config.toml
n_layer = 11
n_kv_head = 6
norm_place = "pre"
bias = "all"
tie_embeddings = true
parallel_block = false
init_std_qkv = 0.0207
beta1 = 0.9
beta2 = 0.98
warmup_steps = 338
schedule = "wsd"
decay_shape = "sqrt"
MLP neurons of a small language model. Each row is named by its layer, matrix (up: input weights) and neuron, and shows model dimensions 608-735. Each number is 500 + 25 x the weight over its row's rms, rounded and kept within 0 to 999. Numbers have three digits each.
A block is one neuron, or neurons of one layer that tend to fire together. After each block is what it responds to, as a language model described it from the Wikipedia text at the highest values.

L4.up1847:507496545485485559455506511527498519479481474532503494455499469515518537520473510466520490498481488460475477488507489485508484518497490507501462542482499475480466478478466514459505463461492492504510516551533530513495466508489502485465506512534507523500497504511471511536503491487515500506477560495510516452510521517447485475469479456522496505490527512540536525512491576444539504533518
Description: First cell of a wiki table row right after the pipe (row numbers, headers like Title, names) plus second parts of names (Colonel, Albert).

L2.up209:549551454478519519469495501493485498528490465456483474517489488485474432536500521536465504486491505457490469522515490536518501504489447498502474468459564519495487503530483493470494467479469454520510471499479498508479492496474533500534499517494485546521496499481524462520497504487535521490531433487460503530501499543515495493554510533512509528497491534510473495534502557494480523489478
L2.up477:487429485512475509528520508501469490545557494496496499499513509479500517503525495553488517514461474480498457489494490521534447505497487540518423517495444432477525544469514504533487484529494467477466488587479502508475495502446474470491521525500511472542509500501446490507428479487476501475509500486516474487483493467510477511506466489453482483504541489514510546498515523484545502501551
L2.up1501:463461493454534494479528488495495478513481512516536470508487506487498484508476504498476510457537501491524511479484481475529520521483491497517415482509501492502489507489500511535449459455518547531475489494475473502505498472516457534490500485541456484526517512518570503527515473476531533507514493506474538530505515535492507501491515511461505547489494524498495467546485512449511476451517
L2.up1983:460505529520489468455506499539486473520519512511482496504516482518499489480454499494491516463472522472507491490493489539545506493523539515556449536445507518527507488489475475496467517503499493505481479470541461474463516518470487484511517508510496493503545502466530494511503454466458505448510511537490481526498498484480508517474492470523539537526498506516478470468503498516476488481497
L2.up1997:493471481497545515488466491490483491563565500485449487473529521512485469535510542520497546474522499472530521511484469564496498519524503520510455469511558501485532540483461456500455480525516519561484484522464487487460505521477461499492487553513482523527510510489523489462483475460483527458469517518436445505473492476517493463513519496490516517487473530516482483509490502470549489479504
L2.up2457:500457493483468468475495495483511531539555515479476465457531499487527492534494507519501539465498462451505521488501457478524521519460487519476470474494501500504489496459503481505495499519503514565490494544521491508505491506467452477503491492509527469524522498479516497518449472501499511482467545520471489515520479488500531461523516516508561454477516506484516486501517454503565480480486
L2.up2715:515501515503534497499451480504484478526513476488481461459509489507471484509500500532456494491446525481507552487473462484521491526498503541458523503511485532479497468506453526510433479562515514546491499514519491487441496526542476489502519518524520503499467499484498472501510511464497529505510486470485462569497484467505518506487511507479539511512518511501488474465500495501516500479523
L2.up2743:504482532485511531496487488491504529486475478509501523512538492513520468515507482509501490461460515478501494500501504499524478474494514501527446494462479502520484552494507459549491501475491481476501476594512508506454497535504481505517530491570502474514553478507534495502484474463520524535526467512463453516497516515471470506494502539491517505490506528523483482494502447474458551462480
Description: Plural suffixes or plural nouns after quantifiers like multiple, several, numbers or adjectives, e.g. locations, facilities, colleges, reviews.

L7.up65:549510488501463526501481524495488545477523514494528471517506474522547502512544480482468478504493499528508515493484476513494504489509485509497489473490499507494541496541479521513479482463496485487453481535482494529493466513488537525472522484456472485485490488496520508479439476536507530487479455491492535480490476510454499492543482483509508513516530484471505476527547483527516488494502
L7.up1072:502515519520514474545484505507494503504516503512502484503530437485511491499540499472524492485497449555524492506528515483483505527474500518506494520452475529507505478488541502503514535514538470509502512518510512497465489486489464515529517514483507512528500521493540437463494518454522530480481503522447520531539492492493515470514507509470474500500465516520526429504491547509500518519507
L7.up1225:538533466464506511452499472503492525520479506494518496453474511450552535520468494450467503505529499517492489451514490508490517506490510479500464490503478466486497506541512506472507485478551493522471518500504503486491505533516511510507498460525483479470482490479545454487446470513499471484481500495558509501506461521506525532518517458483525527480520541548515505507521473522500498484503
L7.up1230:478512500480471503505470501479558536472498510497499447484473465517546529481462459502446516533523476521515489469543502464539502517508490481492501504508507433477525504528496480539488498536517476496480499516560511492479531510500525473482531459492509564504515475471529457522517499527511513494500522484512524502516478494497508480516534481546507521479494500568561531520492522521456539489502
L7.up1350:490508461491477540560547461542500531457491478494489483480504470515491538511475507497501514524499499508476493502477496534510495513508488474475515447435512494477514558498419488480492475458455474528491495544490495490535516463524489510470526452452473530492500501479479493508468520507519515503525524443441495494492510464476474438532502460509492522490497529478519513513514496448493447486516
L7.up1745:528523532471483481516513502430497480544479495456469473497515516464495517500515555479521500524514495522515507482558520520477562500537495467506507460528471476484527469494544514507524491504564507481519494514504495475451476526493526526492498517517499558487494494532548480500503506564505515503544493491485486467496507515513527495472539480503507484424510490501538461544503508468490499495469
L7.up1991:483535523525550479533514528524458529506491525485521498498551512500522508482486541514497499495467532492522510492478483510511517491572546501469495502515509509514525502472513508456461474520459455532488507525501471517536508465524479501495504497457481490520519503501514483494491514554470492482480509497486492529509508493476519496509505502535514548445533501534510500523504529483468486524496
L7.up2497:449473495436485504484488458511476536499478486482473505499485485472476479491480476528496502511514491517466440474498522492549502496505503465490498473514532552550531464484470480524526512520533518506466516483488495498529504497514525506507543477544475563473486514497492526488436450453555548475517501486533482492510466513497516495458506505487517530469518512459492509573525488559457496488501
Description: A lone capital letter, mostly C, opening a proper noun split into pieces, in names, places and table cells: Curtis, Cedar, Cold War.

L7.up144:474529495517479431526477520489489496483509523486474509483480510480462504504516539497525558478481497458483482498504490516532502512485502520496472485481506492484505452514535474518500461510477532539520476497522512517520492490490557483478508512530526486518540528465522517512461512521507522478548504516478512526498539522466506462499459504438491535503555492508475523489530483488461446482463
L7.up292:448520480538516499525479472496518494498554478493479462483483504459476532508469528520480500533517463551495494507505507519492526505491526505502524489482461513473559480475510451476494529460501468527498494506530518474510460525492526507502556509489500533541520482504533483455495491510514505470486485492502506499527515550502498521550472495510531514478506491495500478493492485498515480505464
L7.up809:467534464484547492506473499508505497517471494502524490501529455467498478481487509527501493472513505523536481534495503479502535483519520474461515459464470476516535536488542481517488499487446494561494472508530485475505489480444499519500514486491508528509519474514481509518506478492527522459503543480485513521563494525489522497529524522484523530502513483534484506496546490518474498521502
L7.up1029:521493465477479494478492515461481460505512500475487510461526443477476504479519485474523566480457470536489459464490488527513550547500538508522488500495494494508514523534489512533474497495472520543481514499517478502544494526515541494513482527498512499511536515490512417532476474512503529501474494486522477515505517515486463510444506451509515516462520482494523502451519483472496535542492
L7.up1336:498478508482538541473457496478516539496430479457508453457495492431422530492521532498500478475472484482475480541503475488525531528509504467438471518469494492523504482524510515545481528457522495511508466566490508500498467505470527484484561503520480492528522519528496533511498499483499531494530490498521467551550521503456477491516495487493540512504573517487479520502533531489454514507460
L7.up2224:467515451504494460517496482488508484478488549530536507453487514499492489462457487522503493560504525491519473513501526530520518515486491461503523486542502481511561496494502489497549476492485455557486499532472477483484466534486554485497559491478515532480577498463511480525511502486514531492511487515502466540474511531474486537522498519457533499490535485552503534530515559501553467514503
L7.up2370:491509506495493501550507502475511475515495531467514487497540448475516491484528499481499493483493533483502504505494516477518508555476531491523509489538509539486505485503521474537493481516465506537465472510492497468501479496475488511513537463517498496514546547481487474504507482469513491443520453514505542536560532503486491529526504485509531464501538500471502548464511510503518514523469
L7.up2844:540542463467518536545526482480496527529509477484484466444537468459486514501503515484483472483447498517495477523529490488466553479499493528474499503522488473484524423493470507473497501514487496499516467492513473473460537502484497531537463506481461526470536522432477493523491486519477524534515441531465536463529443523529494504498500522483545461491518558474484567533478530533509510506511
Description: Forms of be/become after a subject (was, is, were, being, became), plus adverbs right after them like frequently, initially, simply, also.

L4.up1239:533498497484485499526454497509525484522531479533526484510506477496550443485532490530480474490520507475517496499469480532517498474528521549528473502504465479511525524534509534517443507490480478480456469518486496499488497495437484484450512524514434539495501533487485480499528505510511486489526465516471497530445492465524420511516511522484474533503528545495501519484515528486505497513517
Description: Word-final pieces that complete nouns naming an activity, field or genre, often after of/in, such as pearling, Politics, football, Chronology.

L2.up31:499469522458507512478518496503496474496530481475474519497465499517525522491495439486515539499487476482482458495518490513469508454466517498510489493481522514509470527517447509529496439458510523543509478534540519504497484469526486529521472496500494538494513508486532510480451504494490502526496502490507561513539452489501503514486506511478507500483491541506522463499477513486515487418557
L2.up252:512523506493506502481508526475514513509480483479488492490503456506520525512478460505541471480473511491508525472498488498470515475530494538505498481485499506484525474481478483493497469478486510542520506505517464469500497462497507489509518501523459494489518467518521501520503526513504488504506478490467491525533495508457534462505505555517500508454543527544487499464523533497490462504492
L2.up388:507452495515483528511495520563548536509469513486496482548545498444483501511464514513497506504497506545513519506524452536498501492511498493503518527515522464500549495496483484467475508502456543517493478535472499495452505503516509510489531495514513481478485499465481493552504498496513512487491479510524488472539500507464523432537467518517521536507488527525489487505524542509484475508475
L2.up413:484491539502478528511464496475486483497485507500486491466498506521511494452521470502479523460500514538486435522547488520500509473507499475489465468475496502503498548538484484524454520527473526477503491481500511488496481475487498491513505496450537500486474521480544493502462489498497523484522494506469515508562462517498483490462530517517527480486525513469493513521510515486493506475488
L2.up1104:495498493486515482492510495458479506470489506504469506567539526492493498520453501526482505506506536508522529507528494527537501455441512454483491465520506456506507524507448534498484499470526512488522497518516538499482488479441427510522521498489500505471508500490517468498477504485474501523507501542524542479552493515450498458505460488504517532474509534494504520516500456467525510503452
L2.up1542:531515485437502497505515496513507494490481511498492514422486481512549518495479475508537509468449505515507464481517459534497477461520473483472482497478485517499449479449470516494438474491510508536500507518500486494493491517528458504526492500509518482482477473481542491466456515499486548499474518496469502503523479558479517441507503529541520531463559506538458466501513495483499506515481
L2.up1955:475486529538483507515493502490524486530536455480479524470470487472539512499471446525497520455539469457511497471485471495478548497501496517497510487495503533492480446431450488515471532530471515514470467532504500477506502511516507498500486472493530486532532503478531490516488453476488486488495472467455510495520510497477530477542545516507488540508541495476490517494474473462493468489517
L2.up2201:575472505489487476529461556515492525506501495536502474486486488474547504510468495460481496485525433536507512495516465508493523494501495495500490521447537513519511489477521481479434513544520452487523470513481523457489505554495497485520498540486481502495538515520509460490475528489473543468497493471487517500507519534531488480524488537509528526552525520492480529519515526491518499509497
Description: First cell of a new table row or list line, usually a rank, number or year right after a line-break pipe, e.g. | 5 |, 22., | 1973.

L2.up480:537513487469504477489514486489501482505513536521485480499467451549517525471518491514493465515487457512469489494535521498524543509526510517471463518494499470496512521495502496481478500463494555490483529519523498463499472504469457515525508493504511494527507512495482465531524509465514495467522483521475492506551530570474470477533507479508487500494494518504518496493532550492449542482491
L2.up504:542490473506526511484502516517505497517554485504481481480506481463496488526484497496512485512493511460473519490457509509523552519508514486477439511463457512506459504504500525517479489464461440541527511514503455469501473517512470549527538511478477454542495515454506520464524471514488506469515467540464551573481493503478490501526508505527568478488472497471463492494499498510483500509482
L2.up592:469546538529503529513492550524418517489504542495479534482547482505523538514477485440517494492471506520524500474513525507528533502496518506508489485434512477509490529455478470522498500525453484538511545516505503488520481530440444490517553513527517505535500510479509473494481502464471543467521494580503491509527508513481497486479465464488542467511522481499502481497486523514492494510535
L2.up947:500559518488509482525533490497477476525519444494473457512534516463534482478566501478526508506486477493523500472506478508489540499496501491454498501509510514513524523474485498537445483454442567530498504483518504485494492502491505468488514502509509524481509526489498506477519483487525457455516460503492487534535524511481506536539493475480511487452548485509467481490480513541514503511484
L2.up1690:491467498504473497539557491480467522481510493507516515520462471481462484486508480542531530457466525460492504491501490485512542535524545514493509480518474494510510521484541499585504522477520532499503504490499505506525458493464474468503532530491539508463516502485565533522557489498492543424495528516447471546541514504519533503487488499506491500474510506526472486487493432488504515479414
L2.up1918:477507527505492492484473508527485460515447519490487500523525500491511523498505513524572508496458496459519509501511511492509544513508512508481488470453508488478500563518466504486446492477483540542550517479504481482521520570468458452480517501490479541450521489517529475477525508454508524478538482545463456504504500501497516440535499486525558485515533485529493529485508520486474523495500
L2.up1963:480509508485486511512550532494498530541531449498486478486519522427521517507492473502517503485470462520539558497476503503502486459515500497504511477514482480478493505481522514556515469485470485503476486501470487467516505515489472498528542501503517461514504503509464536513488516472519492533482423514477509488498436493481516498540509466504538481517521508479504478527530492521495528522502
L2.up2894:493493528500476519523521514533458511506502524553476500516557487461502480485508514510488482508524538482470503475503449507513516515519500563514481482459531522551532482425522504497494483490509526475541443525480498448504501475472510483506520481506550508500525491506539483493496522467503484502481434522503498481473492492504471512459521475497548475526512483447477475485507520502510508505503
Description: Auxiliary or copula verbs right after a clause's subject, often it, he, this or there, such as was, is, has been, could.

L2.up20:491495516494471503513495497552471483520482506520506499474460499496511513493499458463504479494539493476520489504515485517525505520520473463460463456524495510503495475524492580445516498470499536526509564529479540473468485508525497477479498506520480485513495506533505509505482500422457514454466532525502483525486493511522475490532486502539517523453483552479503482511523486497553490447500
L2.up239:549501526485515498511500511543518470549513489450530510538489500483518484515471460522482538470536454543550527464481496518517530538474488480498491474472537524490453570467503519531515507511489489521536490518528481514504526521524496491519465502474484477522512495475498483523535480511475530506526507516517534482510501548504483474476519537537540507514494497504517479532490505524494477461528
L2.up343:451467501506485501522510551459456541508479534504524493497485534466480519465498424504514493479495538483511533497517469483528498509460526525508496472446492468530487497495488524499445492501504511530524469516475493517539484470501504463490509460489516473504493513491522523545459510499498478504496468546503541532503498548503498453516526483471511509512460504530482516500474530455470531475487
L2.up494:544502521510479503511495522516481483508454498500530498480515486455509553483471530514537500453531412471508509491497516481488506524517488499488451464461521512475495508510427502470495536531514517540534498518502492494488525555495452508481491524493519494543469491476495502517441508505486476501522525485497483546500482457497485479515540536500508486465481485470518469497521483467528468502491
L2.up496:531466491537462479478533549521535531483513490489493532503497442462500541475486478477488516518506534515511504497504503502473483501480490498508520505517486497499502517509489524474467503517529524488501502494497508504522491558467518474466527529458493499486510517485487497506499485532474455480467507504475487463540536495499473467520501501527520465487477537524499478521531490499484495493495
L2.up808:507446510475497494513537493498504506537509481516511497507507502521459532458484439542476463494484466459526520504496489525485470462554484475554481477524447504498526467500513540556554474459488465483507485478462531483498505478528527471494488491539520530492460492494493458491508485474504516502425498456508518478492533507514503473499535496471489481474502506490523487506477522473509497512495
L2.up1751:450487505450530464542508518484489492531497467485523449506564518527530535491519503507505470476482493502510494502503502476520491482550481501512486506505479524508501500493463440536495513480475494534512505479518480470528494502514481506533501469468475519519499518527497498511517477495523527455530505500442530484509489491462479498516531533493540504506514506517512467490508504461476529453526
L2.up1797:531483528513496507482502485465483482510489511567524504463503491488474519537492458491473531512500469485543478489535504454513455477493480477467474532464467407449512538484475532544472514464494479489517503526500493467513495522501482490507484515479486490454487516489483485504472512522505485519447504537473497494472466487481509461492510501500506506521508507476467552509528490499529470535526
Description: Single-letter piece C opening a split proper name or acronym after of or a first name, e.g. C|ash, C|ottingham, C|IA; rarely other, the.

L2.up30:475476489532468500509518495502454490515530479545516481450527518481513511541491477472536494483451499471493472482485467500516513511497503514544512456500520535506515504480488452478479495465465466488549513505471494487527541476514467514490487469493513536562498529471526468539515494506481494505522464514527464505491485499510494457549493538511496526483513498501529544460549528519553503517479
L2.up981:507536492463485529492493520499421498530509516492511549508540464506542477523493536464497452503468529484509549517491502498517497493482498542509487465508494536522535502467514593468480480533490498538493486489517505519521510485522470484497499476506469546480511528497469496521481540488518480493502499526494505508522422514476457507535515535466510519493502508473509517481531540471499511523502
L2.up1323:466485460528500496482551514507481516519510495528485483528531553445527498425454471489540470508513460520517515475489511492512582505525490523483478486543482451515508512445535466538488493538490495499461498498486507477490487489474509495502503488493513511507510580509537459517473516509511532504505491498476528498515488534483544503512478475497477505491471523525545506514518482494489483494523
L2.up1680:496498526494494464490521517445515486477498465478503511563526496484521500465499505467498481461491488506521528534501452503496502519498495538484499542505491494501509509449519543468421521469486493544486481524461469481483528492504485480514506435488504488522501514485446495501442470478535532491496489538509490531475494533459440494492519530497484532521513499533508484486487522465498530514472
L2.up1841:507524480497477528507530478490483514538466502492495482465491454477572528487502467526465501492469501523535486531511460496540466443435468516504476499513506541519500516439495512472510514518492508498507460553503475498535513517488473486573498462467440553528471509496495495505485520506483505512498517446466516504514473542506497507548518520555495481496493526504514508528518511530504517487490
L2.up2345:488488504539481554529531500541474479544504477475515530477521543477495496485483511433509476497474538492508490492527459481534483493475469509515494505505490487520503518478498511492520508489509504516484475535509485501472535507523467506504474468480509477517469597541479467525483485505504464518510490485464493476512459493528488485493534527534479500502491477527485505518499524474494489484515
L2.up2590:534524512527439492461508485506474496515502480528496448509510512469504490490471494533517456497522522507496545500491518512528515487515496503526480524503497452545535506481531459525492502490493491483493478509480525487476461516496456496495507486464477495501530553516477492520501456485487496524498468491472486472484475558549507487469558500493513498490467507473505493502545504487504502514526
L2.up2755:481529474506498543472461502508505480556476519481499497561470470481502493472452511491523491450507485523552471496481492479520481520540482496485487520491468485481523504501538505522505468495494516465485507493487437511481480509514484492484530531442444483493474484459490489531482519534544489499530507503499518491489486493473498445507518509553473504490451561506504499515550505475546523540492
Description: Possessive pronouns, mostly his and her, after a preposition or conjunction in biographical prose, as in "after his death", "by his wife", "her son"; occasionally its, former, first.

L7.up618:522478496485500492542494506497516476530484489474444453512515465486507492519493504511499515482481518518469492500497495469511490501501510538505471522476496494505478499488529537588504481527496534509457512482482501503486492504512504536495500521475506476461469551510502434516497518461513535516543488526493543516474432521531510513486498469494501480507518511528453526517502517508520507491531
L7.up694:490491529527511504533492536515481504515467499500470506501486509484538476503502494504507484487446517460485467467502442515513449542513504551507534540531502464484455545497532494546493528511515487544505467476521527523513505485431493514509535517463491499511487475519536525493481497469570468519491515487489525497501482527491498499495537480484544519500499493540491458484480467516469512517525
L7.up1071:493542525485515567494512524505450482477471504520479527494494489463525537494504517453508483529493515514495501536522498499490522521524505486507470474513499506476490522516467519524497464480476496501488479497537514504471491523499498492501555497499494467501496479486555450510524497490460493529521526514475548490455452482475514477480514469549501497477479532543510504501505518520481459487521
L7.up1175:486434472460534531504542481507463519490535479523499473522458536466524543505488541504507576509476536532510483478495512508510510514490539500452557480505509512487500457495491533493548492472521457464522458495489486531537439497495473536525486503502450494512504471479507500472468511490528482510455513537506554524485522502501504442507515490472505530490513501543496505529470535553481474496495
L7.up1857:508527480523515535497504509490519521496519519511477493501490522479553534494453531513527480489502504537523467488490494478494531467469497494512562474501466498496486501486535508503437511541486477486502437509479511513477544466486489541525508492475479528491464519506485481457504493515485472457521506468503520506489437486447514501517497485532514517526506514525477510502580552518529540491536
L7.up1996:472456491551583504516517484483490518481548508475542489511510523509528503490510523498507541476480523489517531528505506499518532502481510510492540498536504515497496492523506512516515460518485493491491433516513535531491469498456553492535489508497492467500497535485471513522481499491516509472518518500448538552480501517505475501509494508553548510519526511510449514462504507531534492453554
L7.up2185:510525446479484504494475504501482496504479460468476487466492529494520493565501514485534519523508490476488493490505480515496517475514489486490503544489514472509495502498490544523509478502490501480506460467481498490484480515463524490502553494514528529480509489502515488477514490517539489510557513494524489550469457507483499512559508523513526501525523523470473504515486475522523501515499
L7.up2338:529534495560451474501563513478461518499550470445479472503476508491511512471491514474519518524510502550517511492495490461493522486490489505495544501484493481523476511536533502488465481523518462548520494511464475484467504487478443478514494468476507486479489509456502452481466521499530530534532511513473497550527566497503436485474525492524518464439515472502492506468509484537499518516497
Description: Tokens filling a cell in pipe-delimited wiki tables, mostly numbers or years at a row's start, e.g. | 1994 |, | 22 |, | 2008 |.

L4.up2736:516530477487442470509503483529480514506493514478483502532495504504540488463522518460528488460458433530487497467490489484506533492515523477519481488475492497497514505489534490517462518485467502527549475508532553503562476512508517521547501493528510543546492494414492480498523529519494496467522512492485498523498492518444475494500525541518525517447526535515494504498515512505474463510532
Description: Forms of be (was, is, were, are, being) and as right after a noun-phrase subject, often before a passive participle, such as service was abandoned or forests were cleared.

L4.up286:523455520517433535487476475493519537479466525463522492513474512475499521458437457475512471471487469519497469468467484502558502476487507498519493505525504481484516491460514504528511464508484499507493540451484484480493486529511484440513489456480479470503467522472520472482495487493473586505518465514482495484497527530501490485526505531515488471481529494514544530501476522506544496536505
Description: Determiners and possessives (the, his, her, its) right after a preposition such as at, on, from, as in at his, on the, from the; weaker on scattered name pieces and table cells.

L7.up180:521504465505480536517505463523529496505504485477512498515510480479534538513494568487509459513481462475453503492520484468535506491498540482501498463531498514459494499498521521499474482542550451529492460478502521492464500450502501512521520545469501482520470498494481472512481468485514555479509454522503475531481510506514460486487481509476498487490522532454492524479502468507499494467499
L7.up1338:469497523498504540533479536469502500467529529514525491516516485498502476482526518515483475453499485444481494535479494491500512509476527524512460495499499505494486542534475502508484492519534516505526448500507541506511478482536482528496510468493468533506507503491522505504483474490504573481514478457477462505481445508512477473510497527520494507519522496533496473445494473526534524506506
L7.up1429:518581500457507499484478496461492473513494488517526487511535481474540476499497516478515465491480454512505497505501473466523558508481519527589496480481534509525496542451494495526498480507457523521504476570529529472514500487491492470511492486517523531548516483547490490552496489483521522497524507510419475495481507467504500477497503476473521439481496519459533500500502515548498465514531
L7.up1525:520499458512491544474484478459484513519524475551479515478522519471462520509486524559474544516524499492502521470504464528518487503501495507529484525478478502489537512497512445518496502534449448557487470486462471530503507529461512477500512528510520493518467494492517442497475502506490505471528484465484479507497505493511455536521481508512512484498523546468493504509522521491516513543526
L7.up1693:517487498524490503522543513474508446480456491505542487496496473494534496506536466537479448469492478471489473532494448483507568477497505528516475463494509509520486499543495497497459486519489481531500449479524517504512494526504524520534557514480502475542524545478507484475476480520534475497526495492473477503458479545476530487505456524527517515522513579545537496529531544520524518483488
L7.up1832:474508515499502514488485546507499532487516517529517516512486497455499497511490488509488535455502509522503486519510463522500518486532551538476493469473457485549523481521512492494509511513479462524470453484460486532500468513493501490495491513512479484496475537514508458531498447498485500455498469504498494507479502459470459504524454512542487502494473537514461505505485492473493471526511
L7.up1846:493511523477482506485485496511534506507516519535490475517487485481516541508509550489484513535475495476455482521489471539530515484548538522516498493455458491469452535485489509476444498509549496501520486527520483497489469504507477516479511514540485493546525509494534533529563435506488508483531499510505495505473506484492514477532518543490489494535489556551466533499479490535512524478494
L7.up2077:547511487518524505517484515510509501525508516520487445529481482487513488499493501484495516493511501496524489530512512547473508487522504520508521515527472505548522502492505476486497490503510479514546504508533450484483474509524513529526513513455494495537523488540505522501481503499491525513481482515462526501504473497499505494517491532495476483538514548546495504494506521482528468509511
Description: Final pieces of abstract nouns naming a field, activity or category, often after "in/on/of", such as litigation, accounting, languages, viticulture, governance.

L7.up550:497523475535528516483526449504494502482463508504458449472529467503472533472469547471493497502494487519473469507505506469519506514504519544484454469473489516497486519483498499508525469522504474534511511487511509485510506530489497565478469478511476443520502502488499510485444493553516497524508541500511485513516501494481508530466471471492504487520543494530474485564511483530542516478511
L7.up645:499509465493494494492569500476519472458530533505493511501491461518497498504502511467561519481494507563497478519485497475519489546496521506509558526522534496537505493473456487510488510525537481516459532487497481492526502547540492497503577491475511489481492530505508455521517486520548503507480516523485477528447506528524481480475513544561518502474515540505542497499492527486503535497477
L7.up766:513536453510472519513503472516499525482466510529505512489497502456487512494465517515500451504490458510486430519498433483474512500485500560549499511489501497500507522439499524505503479499510472479499488516452491440502488471449536515500538516506446490490484538502512526524492506460484493464522450516488499529474509533465491492516501520457492482486493530494495514548520504533472472492492
L7.up995:531525504531458500484512514499485490500532521490537476484544451482498503484518510521536496523495522520484506518522438476498508511491479537519519459521466512507506480476540513463479486537493493523513473482485464478479518526518480504509524549477439502520542543491498459490496483485511475520572497483454509516486524506460489501475517515515482529480507500517542519494502479508490505559544
L7.up1568:472450491508514508506521492506498577441505485493504507485475500518519503485482476510529484466510528547521466485473525522503505495513466551501514488544470452539537524454512461549479469514464505512521508500544480469493499521466463550480485468473484483481453518518554473501523525527500491455508478479471518514472508494499539470478482490472504498561505503538530499509524462508516542525505
L7.up1618:521518506489504493529553478487480507505486491497494483497464499516487487517497529491523503496497524499485528511536468491467503510495481537498523519513547500503519493460485530531481503539545503509502487540481513493513478532482501497503502510521464511493487526514456504497495443517495481480507494532498475484446506489484527470483489463493567520505504503466520536505514543483478486508522
L7.up2684:511480527529487474520525484517509552499486532484504528517508434475513478454460482491515481516451521531504556490504465514515487524487487514485539519532488523479508482487477518494526502479520494527534477532474507498464463479513493520465489487450484532525515520511489487508518513530496537512488452461470516536474503496512519481499530465515509524482491520509545542481479503533493472501523
L7.up2720:469509494532481538521491481473552467475490545519518476510463527485469531484438507518475497479506530526516516492549498481509479503478485538484548484524486477557502523461521438505494466513496500460490521486479451471503504567507483495538492458472474473512473545527502478499478461489485567499507476494462512502510501504504538456444510480514506509515473522508509528511531521496480490542505
Description: Determiners and possessives (the, that, his, her, 's) opening a noun phrase, especially after at/by/to, e.g. "At that time", "at the same".

L4.up943:519516495462494489458514488497550518551527490511507502415487514516510525490450472483480503498497507543445493512469506526493468526493510538517494494527478493477504504472488513504528484513496498480514526535513522501507506516461492507448476435548517495497503536478481513514493501496490474507522466454520463522546480510546533461517544479428552498515533483484484521550544516536489481496483
Description: Inner fragments of long scientific or technical words (scav-enger, imp-ul-se, ext-in-ction), plus digits in data tables and month names before dates.